MLP neurons of a small language model. Each row is named by its layer, matrix (down: output weights) and neuron, and shows model dimensions 80-175. Each number is 128 + 32 x the weight over its row's rms, rounded and kept within 0 to 255.
After each neuron's rows, "raises" lists the tokens whose logits its output raises most directly, leaving later layers aside.

L8.down647 [212 118 135 131 151  67 168 187 104 109 155 105  87 151 132 102  95 139  76 146  90 104 108 181 155 120 157 151  91 127 122 146 163 179 147 116  57 142  72 170 144 149 151 122 115 129 161 125  91 128  49 120 102 149 111 152 123 171  95 105  91 109 118 160 122 152 150  70  97  79 111 141  96 150 135  98 152 102 164 163 122 144 121 107 160 160 107 133  92 106 128 210  87 107  85 115]
raises: "ing", "s", "n", "son", "ional"

L9.down398 [145 127 133  93 144 110 155 112 137 120 151  96  64 164 122 125 150 127 135 130 158  85  95 100 124 171 156 112 135 101 128 119 130 140 223 176  91 170 138 151 123 133  91 105 135  41 158 144  95  76 166 101  47  97 135 181 160 126  78 121 161 134  91 120 125 111 168 105  96 114 130 166 122 117 131  71 147 106 140 115  93 177 124  50  85 149 151 115 105 152 113 111 151 111 122 126]
raises: "ions", "ors", "ency", "ney", "ments"

L9.down321 [154 146 138 165 187 132 152  53 113 153 102 186 167  86 113  91 108 167  59  80 106 185 199 114  92 146 131 121 138  99 131 111 127 142 119 171 149  94  97 138 166  95 130 139  85 121 106  96 108 152 167 114 149 128 126 122 173  91 146  73 159 102 138 104 101 117 100 129 169 103 125 147 139 164 134 137 129 106 101 154 132 114  57 146 125 117 126 156 158 158 161 105 152 157 119  62]
raises: "==", "up", "===", "====", "se"

L8.down429 [135 164 107 134 165 156 144 127 102  69 182 111 112 117 126 161  89 117  81 147 179 154 109 120 132 147  80 149 108 126 148 160 143 129 104 128 115 171  77 155  58 119 145 110  69 126  91  75 144 125 139 140  78 129  95 152 148 168 129  86 150  86 127 118 131 123 177 107  99 144 114 118 116 213  94 135 190 134 118 179 153 150  88 110  56  91 107 151 124 137  95 108 139 115 120  81]
raises: "ical", "vers", "ies", "ically", "izing"

L8.down764 [155 162 170  63 160  71 114 143  85 160 104  83 155 152 161 135  84 135 131 112 191  82 117 116 103 162 221 139 157 130 100 144  95 147 108 158 134 175 101  93 123 140 132 179 135 172 170  97 139  63  38 119  99 166 103 142 115 179 162  59  57  84  92 110 145 138  98 108 121  76 133 103 142  92 114 141 171 114 150 120 157 139 138 141  95 113  88 162 115 135 100 126 131 168 114 101]
raises: "aging", "ette", "ell", "ines", "ef"

L4.down624 [ 78 133 161  78  99 147 109 148 186 143 105  77  94 153  91 184 103 117 109  95 108 141 135 142 137 119 174 124  84  88 125 187  97 139 105 116 145 160 143  67 113 134 149 117 145 142 153 112  94 110 140 146 108 122  57 129 111 112 136 131 146 150 115 156 161 153  71 175 130  96 130 169 153 141 112 122 146 105 106 103  81 115 137  90 112 143 156 131  86 139 132 176 174 103 160 126]
raises: "ify", "ified", "ised", "ized", "ize"

L9.down312 [ 97 150 140 116  70  57  92 175  95 118 170  84 159 139 144 164 125 140 176 128 240  94  99 101 108 102 156 119  75 123 146 135 176 132 112 138 105 111 148  98  92 142 177 148 101 116 135 126 199 127 134 139  97 103 144 166 112  73 133 105 115 114 140 187 135  94 142 109  89  97 137 191  88 122 138 191 183 117  88 120 155 138 128 154 133 129  93 138 138 119 133 193 111 103 133 123]
raises: "ata", "ated", "ed", "o", "ous"

L8.down41 [134 108 151 127 135 153 149 121 138  78 155 158 129 115 126 113  72 167 146 134 133 147 109 138 139 163  91 133 141 120 163 117  67 141  86 118 156 130 141 174 174 134 101 160 139 144 179 115 126 128 115 149 113 170  78 123 103 125 164 170 148  88 130 104 155 127 127 130 106 171 151 125 151  66 148 124 146 163 120 150 183 118  88 167  71 148 145 144 165 141  80 195 129 148 181 164]
raises: "ance", "ult", "aught", "art", "ing"